Weights of a small GPT-style language model, trained from scratch on English Wikipedia.
Size: 21 layers, 14.1M parameters.
Architecture: LayerNorm before each block, biases, tied embeddings.
Training: a variant of Muon for these matrices, 220M tokens, 3716 steps.
MLP neurons of a small language model. Each row is named by its layer, matrix (down: output weights) and neuron, and shows model dimensions 0-127. Each number is 500 + 50 x the weight over its row's rms, rounded and kept within 0 to 999. Numbers have three digits each.
A block is one neuron, or neurons of one layer that tend to fire together. After each block is what it responds to, as a language model described it from the Wikipedia text at the highest values.

L18.down411:596399577542503552472589511589415514644460548562499477432557578534509468489462513569505511478475482421599484512535501571504584470543496440536548514533479541467452516529439445515488503476501457532532485516439533489497465529468445452488439445520514511436515506415424429507635635424474473533486546457483527509595514450519576512447504471530531457439454499474419521553382484437554440479520
Description: Verb-initial word pieces. Early fragments of a verb split into pieces, right after a subject or adverb, mostly the opening letter: b(ecame), g(uess), d(ecided), arr(ived), emb(ark).

L11.down2:468525476492390454512606536477550440521528520395536513381542558458399508514481501579466528498570434545502424467500373422475495498498502514592597555578521470496425574503485577474510484479492496567494516466457407527568589486409519533463480517465427508410461450513574483468501560474482514452519459487489518459503521546534610519464521634552478441518516465573521462559484491524486485414342
L11.down42:581472412459491470590369545504492515542526519500429546435512531566577513539501483499570525530549578440503546437442500540591511596455455495457481478467584527550483496533494442478494575481460510539524502513465473537616510484429476530558539512549462507493491557460480623548495411521408528559511550440504574459444558356497456477539495468498552440432552525500563499473428465432569511508482
L11.down46:580446499541587537455400572535452470633589505425591521530502535536463486529433481502567536442465473444514506494457502477457549469385492474452544495427539495491464479499505558520500532482440483567540529571526563558412519494497516520568510575572528503419511525468491553389585461488436431424466422488450484462468524416466621505518548545534487546481559508494548523509505544485523557613483
L11.down88:514529521443510445610504516580354524448522454437483527494502475542551495401451568418422496515540444491451542459583501452486482444586545596601537445519496492457505517543599511453525427629488494509567575497512401499433580514484519474499394607468507542517529450444460516480452512516495493556490443520622404534486493483524501564435437511509508555418491571593476521487522430603407405577490
L11.down174:534490353434448476487457542569481494530476456523560485555477462462535513467506539477511488555543484565480481439506458580496547456583457493517554440473522583479463515460607458466504479496553498462552477567571441531553534510500535531364572502393476545405387504516487498465613422443422466494518470461579507526452499440537618561561488575474451538496519499497452546460379597563486444559432
L11.down219:491426394507437494483512497497483498501469469515434452561475467624526471562479446441536469555441540462443476457512523537579528485509403529463570510415440523486500549484533472493608555618564491554477436433465550509476521438434498512385477578468529534519492438536557498453518391529433446539544513456493518490559482499423463516482541526508603533456479485504475459481485459526367500535549
L11.down271:489463523469542497524438498445524540495435457445515459534562535530546372544474515519524443474536505499473601605417462551525498531494562481574468373452529513493442491417510495468500499476515544439524466538466433515523534528486529508459504519527609461577444429481498434486457467531574571576479505529419543542532363484417491481496466500506500400449505540498493472447579430523518532430480
L11.down330:540524422494562420474455505498493503502476525590511407549559548481470494453573531479471415431595412559503518582553561553486432404519468460576368480539559556513556502461403433396464519471540520494601538504491547508484433495509538485448445365592521493510491537507555553519509544505536345425529491538559477437487425562546594568516468531497468496515506493482551431500581426509454440499616
L11.down348:495427545509475543521456531471530525510493451477516495524484554534443440539505562497554529462491562577520490479390484461528526590428584480546475454485505474483525493545502513536503578433466500552516428525555498489521405525520502494519452455523463493503464518468454449454509456452548600487582478581546471457607533563370562400485568526464569487469399435510505434517526425572422510452417
L11.down359:508428576513502455446530475453548598400638524498526557465525424503502465478403466433519517402533536487436529524529582485515469504466585604513472422484488558485482533533457414601511383477486612466523491450497484575503370551515435564430415519522445534527412488480516495527469446454485501495592527531419548518551501553514468534475469414511504505507499492535511547495427545445505497471430
L11.down385:509414532496503470484453475503442444433487488512450522519531484519509520542559493531546412463477569533523482429550485551567455495558431603495454573527545481442370503513571486624548446475538558596516485528461492518509506469393491514460569551502468456523520540471487502449524511487541541483474472486527499483534477446465411539529488358480454521406508465523522595402655495459518465538483
L11.down436:545544478530603514482457450578428537475491539492601533544455528500520480489541501479547472493499560460487502552453478554585466430507578453522480426472476512582620469480600530509515508496515512547485371479502450452422482502521451476401499521449540507557478542553408434417525531382507577487515606478477429488477492620481565466545458480499503555547506451539513417421525422551421531466476
L11.down464:510523413492394532541439416485548534491526469486506543521506469522401531419512559492533527403438558494532499415479447414517527390486436469517468522469488515552534570530509421481540457516556533550521508544478525438591464453482465473409493473552462510523570557499450531585554515457543465541551527488493465495509469544390545479416489468549555421471436464555551440452428465599455471451523
L11.down513:505452527504518484473425428577441446481514414515502457531608469440587441519536463416433469465461537499520531559543479509487394574499444510529571490486507532489570523510517513556503552521577518515548460516517514484418386474636444560532412399479357513607421522476468534439476512521533524570486528442493488471423535515545347556502448451504536447482480558575492472486537512494514517521563
L11.down524:458470425499583587490469440599535460541448509564465425485495465483454550494488506549441595486490484480552508486515453484548423508573471521541547530507505426526506504505440487522452433461509441499478529509515497576534589571460545528594560478491481549479419425347486487559555439503521471540539526572579594460449465530459439486580509460517587423489460540434487454487502525566589454548466
L11.down698:513440534383436547552564559512525533544438526503424491507553410445540570487427469450535558474419516470527414471525458497529467447485437590561561401476492573478543516502607493447481397515553511504563555619458436491475519513456469486414414464575545438542445546549570443450525546548471516547381506407553500495535460392520550496468447475493441525574534413547474536614443573550486507588509
Description: Post-subject predicate start. The first token right after a sentence subject (a name or pronoun), where the verb begins: Tracy only, he was, Guren informs.

L11.down8:524465444472455493441548414494473532481474542548553487456343435472519536530487494474525454459364499559492508502406446475527608374542543565530478565353494606546503538505551505477542498475573495521392530489684507501399557428474508548529466430554464464456493425452456502601532440487542543513512455589414576494504479485452441512531582527417529524470561476495466547600496485511445531436543
L11.down52:535493529475498459436418509427630493520503464417505477454499533586533488428511606453489550522538537446490487572488516564484518498535519442499442527543503537468541499623446524468531465555549509509451560544543483563492449497502475538533516554503504496520496490486503474457438451504435462412543511441434509398551536451479413532566381549589412574571527582504480413448558540510512480453502
L11.down113:529501549517519580521445530470530514469447498503490507519534456499418478487501488546427501568551419530545421507552512476446571582489507475464470485487533567522593515552602453486442623531499422517559484425446476552436584499544525616384454494461448533505555510566448578429489503474529489533495445450501501542534500422505532472591498513549528497487549481507484438457479502473453538576558
L11.down132:426474624460477489447484461464448476467507552511505576436509559494498482558625449557578497381471469401567476496563458480431519482509428588535474546484578478470446404578503405558573470511498508543563539521489517506418514501454470630529497498509386542525490500550507515519533491507482535532567563438538532461512499501510380488475579456521584553504542441457542408432409471493521518566585
L11.down145:492463513573439476465576462427457412470443457440468516501579487438574501477478484540558435564485644513531443583436506536587572428537471468452558609569434545467548455486506464541505586426505435492506424539611436532548503542506438530525509570570555537531498466519457530562530614478441558451585462481540429510524391443426507470504508521517503445556508488383530483445560482468512532505513
L11.down159:483491478488528520505481428611473524545467400385478531450483522499538404558496503477523523452471439556396531580519474471426487466390463540511438476504498436416490495547436512504463504420488482447417487418609535477613433555563524525475499508478473449568514497541545500470515473480498494509490508469543569524533530521527385484652530395508495584392576530449535465453545549498462469480511
L11.down173:378572426490507416497535546460513462420498419524521478425507469526440472549470543513449581491476534561591464516509584542509396535574447480503580479477507480508488458518487476461552535523558539483484544528565532435452574545525464490527529519521546594516563400519473536437568539433427502422605595586464525462495596449536600536439569472488512567432447604531449516421459569512478534470506
L11.down237:562439548460582485532520466466468624455578489548508471549532498426468478496493521408474391496473492457455558484495554423624469428470573498530308542622507393509499528508506456460491449461588489496504489475465531422513559445531430567460499537496565549415456599480510544552510529487503478498455531453530517461475536485423610479545550502560493505526566543475468598536516457480550523539493
L11.down250:530536567487549410556472447476480519540544595424415459480485496549438491549483467454584368538508467451533469555520443492452532548561550484527448450476536444433512495528560451544510469560447456489453549492522437455466467513380423504487530540415509506482586477476491569543430542470393608447480496456492448556532551449477491535563410459591477503526469498582454535511422414509478480614441
L11.down322:511467496552533492571524452472472488576496524602509537461505556527497496420451508487563584492517460467522520465455406510492541495495454548475441436380522581521439475498541560451542498469498404569543407496544549435586620464485525468495590554473500455484473543481437518524442425441520449455488590403462565553566429516462500433649519396476451561447491499539492495497466563499509520475473
L11.down469:488490566585492494541594454502469439540548503459501487503511509500519573478511488454406533525435478524501488543521547495517497595441457469420445464527448538579570532532422551431510507494567505470559474512571489423475477521514515489514614600513469493541541519471473546508522558550336582425489473419460493537631422461570431569471428455496508408549561532435588502535508524392508515466482
L11.down565:545514644508513516533409496462518532480427495472567508506497571503396474536610427516475558502556500527499469456534515612434498480486489546513448507477553434457499571538500484450580500603503527546373554467560437443479529500495447553478419573495415483560476527577519607517497526555420544432512433533544484488496496397525505454495463390460472447488503491466503440557542476585519541473533
L11.down587:540589493499562519524457456472523472560468509596511479400554500506416430467467463555574604434481522510435485553584485412513467505569547509458466477469494565490498549468498458540524473561493397474506629511568474569559437457546458458496534483550534448511448473537507502528548470424511487512494479487529491446427502481511541600459468446521550560498514470450601603497640510473524474531536
L11.down670:550558568562545429541480428386433487504559565519555549495507495517459493493515529471496497456452447453415560485468477508426501391543562477490561434523488442501480521528518436548509558474596557446541450529515491448566516497507517628409505492593537567479459545497462585481514446497499554454482506401572469526481483451464466529449530487490576443470427558465553610576566525488500407518504
L11.down688:444406517540470493531509537465543518460518510515464520506596527528416385476393476494520472456425396472471612441531533468564478508568432578509427536491546542410516479543507527555506485405484550488548582447507529574553372541431425536569424603541444590466484455403533532498530449447447472529536490502451367495536501513463542518479465466589466503518537407478480428573488562435500512423481
L11.down691:461504499528557424451569374535398540406458494542504472506507582533448545574431540432615430566550527519465531547501580403517436519544475560445444537389569615476573525486488460535482462540541513474484508505567380528456468479517468510505385510542451579466483478430484420605498504509547493538432493464429513438492484559466512478461513534480425593431511547554492559477450560511515531433463
Description: Determiners before noun phrases. Mostly "the", also "of", "his", possessive "'s", right after a preposition or set phrase, as in "one of the", "as of the", "by the".

L8.down99:448485485521542488533459491455515581439557578533455493627527524571464490614561418609478450519567442531523483570566545548485472430447542493574490577442494529436543547556470497513586495541500494516398458485423425595489421566503541526514513501492483520504492445513552462485539506530517500510577507488459459589498495518516424520511458503509515514542468502425479435523544399476498555576451
L8.down174:551454634382467553364457546510499475479454479533434546434519476532482456453460439609504509460593437564412523502545538525462510464560476365484505490559550487498487402554543513438532577446482552479554512466436384406443467511536456536541532551470587476462509543464564542579520494487491558447514496354418492560495476513500533502473485445520464442566413500476494493509544599496578575517531
L8.down475:480441472512434446424424442545513437478572474506524597495467479531490408491470517532496529421502396548560505531532506534572568467474471452442501514564529598412550511508433494555563581477532470475605513486488439526506458469444513446501537514511595505508433497476484441409525536466493515461444476512427344460483472565571436461483540530547571455427448496441544434465506513525537513367511
L8.down573:461436562509566628509474504496424508370572467513522506506494517502485438557529449506570572478422523469545561488426549502600472454447533507522407536440386464407532639591472481403514496503562564549462466497513476441460526525502476579542402415524558611539539520484578544439517486543533530596453523433460512451419512423541463499608506497422531510464493497613527476427505509490598507487532
Description: Article after prepositions. The word the (sometimes a) right after a preposition, especially of in partitive phrases like all of the, four of the, during the.

L8.down20:411490496531448599496460514534450515440460551669510406487451534427522541534511469435510454529436429434493488504501527475448528452513514602617523505501430589512553487558493541432471491472499471466454496485383524510447440554646474563505456526382501412453513599411465541471445571503518478553478550545514540556457525479485461393543503535529564392498534520425519537524491516517543497544454
L8.down167:512425554473498499509534546471541487412472494489561451579460553588499472579478489506465504542599425476510465338554543504579508557485421587464670508422498473464476549472507427540562502521504489477481438486513606469508491575415538446550475507532444468588413498452486499437455543431516485524511511491520453434495529407467406486538466464514481485577585468535510436471530431578410451423458
L8.down482:589476475486503483507478517500500554451511547469504446443527529541439472504517520448569442400432536429556435450539514423613529486383466548436478482396469492404502519533489399519555540462420483469483500402539495489626464548541559509504435558438394413506546457516507587620525454503545569500420500467543536480468605556505466467493556562564507576524561458436450470617517529565605490499525
L8.down568:587486447477499459507433393421493460412434487490574448502546514431533469480447436410537492588477444486459496471447489536478555527472449443507542541428540447569523485552467485506406507583493511523436491535636601450429580579442566501500414468468489469562403525458467502563555552611446514468479499561496465485433576510510478438544499537476457573527498460570528582463446556564454492540499
Description: Mid-word fragments of split words. Small inner pieces of common words broken into odd tokens, e.g. the r in th-r-ough, the t in vir-t-ual, the f in be-f-ore.

L8.down1:470493538584439483545469508487613493459523537480508463558361471467499490528483525527470488484582408495428408441491462505457517519482479597486553463473598464424536551522581483523492547410468539535493533479548427490556548626372552551521549525548481536579497510487513493437394610511472553548578394585532494509402482555486501518563518390475574485526600568438420545492508571508529457490535
L8.down197:502546572547515472570519533471509519477484560444494477462462443562505400552502397539481471465515407595440522547448504568483499609413529559372488440512521606519527455490557459512489660571480484462518538486438476564571474475498486419520462483602532500510512449531471484475510487579574504530525520491467439529525454526515513575468518525538516423477569409437544599502567501427556594487532
L8.down640:513495538539490509566496501447504479444467546530465477563499517390519554489539555550565443473623539486495452494514582515493556587435433475489536476508531533510498563513449557506503496433483554540521485494492502481442547600524430518503467541403502452486459513468525543483429476548520508455471429557453455484528559421476500554501455356508614501623499507533527456600487538468560481493542
L8.down647:464438535591503563512485469444586568442457466430524483493498516564510472385426522501407530447445434482559562462517471532578473614467536536494454523494443559612511556448538518488494577571442572518492473529527470483490601452403480553447580499421468515484523471528562531509401519555456605479568516491484497547571444452600414523488466478439547583523531481471535449648449486558462383444469
Description: Noun/verb word endings. Final suffix pieces that complete a word split into several tokens, such as ing, es, ation, ence, as in train-ing, loss-es, maintenan-ce.

L18.down704:534395570456518539498508509510479536585444457460488541542466495414485513417483495535490606547537505461502616484521479580438473592623515603453452487558474463497453598506488574431464400534529447540495482452438500640459559511470485501452408445544458440481632604566513509393475495502516516484505498481552454478513484571464457563439416512552517465500480536498421461582430482539488461458510
Description: Mid-word vowel fragments. Single-letter pieces, mostly vowels i or e, inside words split into many fragments, as in Will-i-am, wh-i-le, T-e-am, d-i-ocese.

L11.down34:493438466543433537450508518503471531525520404424509505469550440435408426446535555468548466474397442458448484521453536543528455480561517503436417531434470473509486499498503524542495446517548521546364472434535476460460435476512543515552503581545577468521430530494477512546476453517533448514466560551499511561513513408503457574572423627506453573478588456472467464473434512508468561491517
L11.down99:428469494530547520530516526540519535465527411495580528498541496435422524429505479524516518446500454537526412440511478539561494608492491552465455551485507554526590503527549507474543427548505571522444525460428415537539517530474402435584469561578461543593506557518484535439562527487508596590552491505594452555420515492578578515541446451474513490491400497434437502530459420568495388463529
L11.down102:451476459456445510534496460492590498504495579446428679457408482558569482410502469494549435458551557517483482571408410574543435509446473513593506502527673494484492539472548458492433432508466429441509490539476433609530530546468582503561459425557499519425502581508504527454546471455570471474532495506540398572517545546451491442503593517507471480585530466452494512488469571391585541599481
L11.down160:465576502547457471458436417490528547467522483553463467421515470480539519409536546444549572476549529532508529535540461461442505601513449561572507554542472523541456547486528560470512459400488495497503509531542458494527486498419457389509557430466448566405516576520571495466543459512508578398517523496510559435540570484432537574556482450469425455454441547478458631484495481535476570544474
L11.down281:458461529459443476492417385486497524531531532488436502381484409565404537424546509462498460514473501453450474463511530542513408455460481529534396388483541453526499502482586466483642454479543463455477509432518486469593463560516570477532505544475496584459537455521440389504473475487513445454457611497519482468570472572429512462425563503518437572514538520516508574579504448466465512462523
L11.down365:544450469480531421539459500509459447491466565511415503521547539542541429486608416409443536488513478485484503563449359459527481481392467551524534583478538514467506502620516427464535582437562519463517469482518467468559455421544570487550444552427545418578556447540442523507571495530557418596610460532558520527388454510468484513534464542528486569655475510524527444521510536497532438515438
L11.down375:541468596487428452554545470493488544561514540373503487519501478506481470400499495445492460510539475487493492564495500560399469449568578487552560463468482458574499491463489497570481444551528509526463511489547499517472566523436525443582456473509560531507454478465452515540458441507573457491532455452498511484436458458443558552369497507451562459491536474515520498552392459458510490582480
L11.down454:432515545405534535548497444538458417583434615543498430497472538493554476447435462539477525500446449549525560516588424508482480522583408538509559447511463518537529501445512466473502462457474449403500577510663488604440584528419493590499564565494476529505496488479530562397476478582455470475409571461494442493517557405473524496523549534369589480478489509546513489463463451469490524442500
L11.down481:495536403550548514531502484454475501496519413462485513453628476483481514486501482467474503504411499585447513591497443479493496572465456503440532527434543463528538516436555428545461570556518505508474532432580458481507501541476511389591491481464543532525539530474438484556574497511479534454571506518434542510522556522503537487512395458467354606544423519505395405432490585509512431466578
L11.down580:466516587513432585539562493467498481528572470565631539429488550509553531514499530491532580541517515475475533456440561452440487545487472517487479555549452472487562529532473474548512568496487442473415515461458454538539443470436503577486474411483542511506405498498490480525569506454477510504421443601496520519471531534474536449524520406530471534568440581459505471440499594407488505466447
L11.down627:445435452477476567521522492547543469502450459426449519449555531531601558547541476584440424467547495433447554498549488448511558539479454471474456469480520561476521447498507438469540433437519504408589562429478499388521474509451474498567429513521444549530473493474519650457624536459441489435534634467506508482441483428477516481543603526515468568532499517564497476486495553526556535477408
L11.down630:608553498529518483494554495426472487516479471455449510535572518411514485413575487475405472503501441593519551453455499509514534495497413528504563495536470452501480526483550592476543477475503498529424515470512544510426515551474501608508432496497475532544635537510525447469627550492586598489471439514518510542463500545410582566422491474515380455523526571481501530452439507469468474470476
L11.down675:437427513392432451538499635502453488512572413517449583544413559501484469517525541560521530478447486538427450583469392573588570471541451492500442560454400552482531466533465567529469532478551460539540500576532510466482509475506546481543511560523529511559470497504434480479543557477481436437621571432491495549426517480503491410587476473462471457387433471486465459501460484450497563511576
L11.down720:491398430509518468464538387601499393516479554497505614516516446454458526453488590405464488535485626442511426448534521471489494529499427475563480534501552527490570436529473493454548507498565507530529464527538565573589503444505516542466523458476454493424512522473457448486551528501422491546479487573408517525399522520462409526515564514522497547550480501548508458549513451582367473405574
L11.down761:523505499524507546485555506388498488551508515486423518560544490518465540653480569517540581457522519535454454575407462486545520495489423534553524504464487509437403608510522523508533444380497473566498468466460482415501492497479526477489501471468516398557435493508563548536492515529516497591457513482590544450510465588484460468460449514501523567497481550508485366515489484514473454402392
L11.down767:541446596484530505474592478502439329415557491456513543571456516541468512411437538516559582515515443428543518574476593494443435490535484466510541480489476524567632503486549515548471463520503465379498494480501503532550551490468511560575592425498571537521466522463602528525491466434524418551458475492513535490570566428521491438525548495470500541362421478400391448491461587496462477528603
Description: Mid-word fragments of split words. Interior subword pieces of common words split oddly, especially the "el" in adverbs ending -ely (effectively, likely), also chil-dren, fol-lows.

L8.down288:495568466474527496553536531524508516554366469405499489403437540450459527521496594617467582503531463451548471509437469424421533507545456569566548513446553514503421409504576472431408474556501438476517481501523480486532505477555531482468480372518451426500474538467444469477450526541548464403555393470440528478469560416498605565572442575452472458530551551490436526508493592588479462583523
L8.down403:525493590507547527486488512572518471494492493533474471450535563456576507525534504511448516483540461455577502386503546480457567488490444488609581551480580516472537547526523480481367522450479462539461539514460567422474529505538510578451494465388500511425493482457563497427476573556587469481496545489495404502552515447570526578545492376419494457610493492525541469483477543527477537594501
L8.down600:645489481560473541441532484500510421471456430475523478581495514609532498463459559531549517465507517465516497550434461421514508459456476517519494468457515513500574601535423469602568588545563483515551476507423446443547476557427468573393540387519511571515512485474508421569360467547460539480606478530463494470570456547420471521513466527519521427497475380500558438514587440505557629436594
L8.down718:521541579486468483491547589496537508538433524465476502572468510453498627532483596523502554504534494445535483515525422418403582449506467471592526489554503399482513503499509487503418433526496488503479514531415459520463528526468440436502467470512489455419487556459578463542465464531487527491487456422433465540555601552510525523500543542457322525537512460564479509595512525573428440498480
Description: Start of predicate. Fires on the word or first word-piece right after a sentence's subject name or pronoun, as in He also, Kerr re(turned), Drinfeld in(troduced).

L11.down3:443523582477415513440458465568520483520397450491560499529475521573499391495525493507535529515424436543469555501548503458511451516499407516505436527439567480587420557446448539465522521421587518507455538528482536478457434525493471510498477489563550426526435525492535485520504496450439502553508531613489521536431589470536510517552503496489459462489474532450475471511471407626397507518517
L11.down31:520576517438484460442506514507446471453411601512486550544461543392504473539554447493537542513482541509524402534464550519528580567427550536516497551398442474616486511498497565524465494536580506490502531446504382559545460531492535505561493565492434508447538534459509433561442533559479490549520534461520585472573505480432596461508489475575518424514559541535521475482454519512415502453414
L11.down67:444522531480473521504479560465574575460529505453522487466505651412554466449473476546459500383522493492510406469527502503404491543504436472538562559443455553434505528571511478513469514589480500463473486531462357528494509431434555480512496463539507479431476486488408460450519461556499528526590451546491461487471443603418525460633488452469588454538564553454471473530486535462497481506603
L11.down207:503514443458472466431397512565565484481517453480475555523549431535584329516494501524510502577536460492473478430495567453466498539478446541409468673569553523503520530468500552420526521482504518525437464399460342535568478392456491496586494459473493440476515516491502631406424519466582478529460451486522504527532498479584471501563543519556511435537491487430490526470510498456557412513625
L11.down232:551491461463579574525460517453573536465499551507502567563472528421525428440497432452443510509570488467516504534513513424522549428511426442496487483499470617588485510433497460523483525540455494493557512567444520533607538554522578448496507542454584531433532500562449516561533527445574565456470530489539480418580481525482555485509414516424571443522508500428502417469539538481480585577501
L11.down318:586551545523453492456492617437416480494526547586618590433520467443592515498387413524530434461468451529501438554495501504609463474484500532479469436521517419450429462450530529529468597413435510476585464569626515506524528429519465522458500467576501417522487384494549537540453459493536526516466361502541530497508534438560602449520491505481533552503473483480544508503523513499516479509448
L11.down325:487469454520425532516474556419501468531506495519485553526528514413485418473476455538531579406444525526445564626457477489452535476522482482503498438368554445503503471542582607472516492464553486573479515455501540458500503530548601463506483461544510439573378515471516544452474511523525432516475484439523618509601470462511476501536517462538492463479441419511507544479469530548513500483501
L11.down332:539474518574459577574449571420554400512491515511459541463491567516550491473497520644531503458454501406520428537559531516461505467518502506496321475518509535526501473465530434481471512477431452543501388492544514483507412525444485461459413526456515503559536492604443611576444528484554452484565558437483434565483605496509540404554546525518511503420493553408491525539421514554518463520564
L11.down342:590492574480524469522470498432524509518533497434506423543434502472522511518560452505525384500458515418487540531535560489482576550459492490523436533513506451525477602551402591542383525553469506509483560479482473460513476490489459526526485533540486505588432596483516514496401468552413550380528533498502506587439521560452496551497507512399512472521535568524557518477526491444496564516447
L11.down403:522550514582420435505444449518525542504500484443502402554476508483497487541564452456503475479539464529413472451566586477454510502579349543430485565429497510524493559519543483430486457541413447485469646509436505512440445568456476400485416504545434513406564499559541511499322497606447517438577570488449527613474545463409554542509528497474609513473481480523475544496516522483531579457528
L11.down410:460527569493450493569465433486446404510462488441423436572503474504448513546432492473536580503503465527391489496569548519497534545514453477405495509464495464565547506447441569557555527564498511506471611558481496442423523450519494441463443520497441585443472538520542522467435542578488394518545530514567440503406552499560569512594500466393454455580489615518411502483481538547505510462487
L11.down471:554456491534595466554539599425451544419524402467565521500531638477536591479504562484471474551576589557417613447480514543442466388456540515475596499499606436552570469507468457469476443551439517579447537549593532541490550489551536544485501445532494461485464450501410449509408562503461451507489511421510508466490467471518554525462536510491598533449463466615535517515473564508403476497552
L11.down537:561456506472477546546516503510439528423475564517538504525466494502426535616518531562518538490440501563522511517445484439434565469452398528479469579532542494502520425379579477534501554563530470517529451543483412429523465440442408525538510494510536523527483492493449612440486415448505518494561535493456451411516601549606498464524469458531438536488431535420463537477507531491482453498631
L11.down538:494505471442455491418536428551538459512584504465512476414554499528484542595512520387462434484470549407508503540494482453491548551504515500450503431490497404472451547491597539443514505588475449484421487462418337473461546544555546513547494459520496519533564488408500503472500472437440487534488379506496547476544531524504511503439510434525524599480510584575566548522487398392458403457446
L11.down655:518529449515396454467529585431467560499523500526605573527441463528503474522502446616446476503513529575506439500431510585486534463491416459515457532560419555391456504490467513521538529411470523503497549610447514470469530516526509500526581471584545535535495436475453492437409539511467563477584455513461473443561473478529532490551409446506437460514482594468419543556567530423571492474607
L11.down756:445477506460433506463533394489474559565488438546570474566470582447460512557511549473515478579531456512520582569499483451389477455593464461513477546439475480533470455499505502490371494516466483570439516531528385521449529494393436460545464483510381546502460462367518543478520476513480463505488508561473441422474511544446555484526409489559590558483522542550498453546432452570496488553494
Description: Word-final suffix pieces. Last subword piece that completes a split word, mostly plural -s/-es or -ing, e.g. hall-s, titl-es, Swimm-ing, Footb-all.

L18.down177:493488434499556507558510530562479473431551492475472475491397501490507484509460484466423453481585436441483512560453427562493554533561497484428555609517495493397523604492562440368535473587554529425519472472480472570504518568603477450667575507539552473490456488539461515547454521491559371551526522565508422437512510487439537489511521494558545462554534579446428603547442516578466467477462
Description: Word-final completion pieces. Final word pieces that finish a split word, mostly plural -s/-es, as in Link-s, Vot-es, Turnou-t, accommod-ation, often in tables or lists.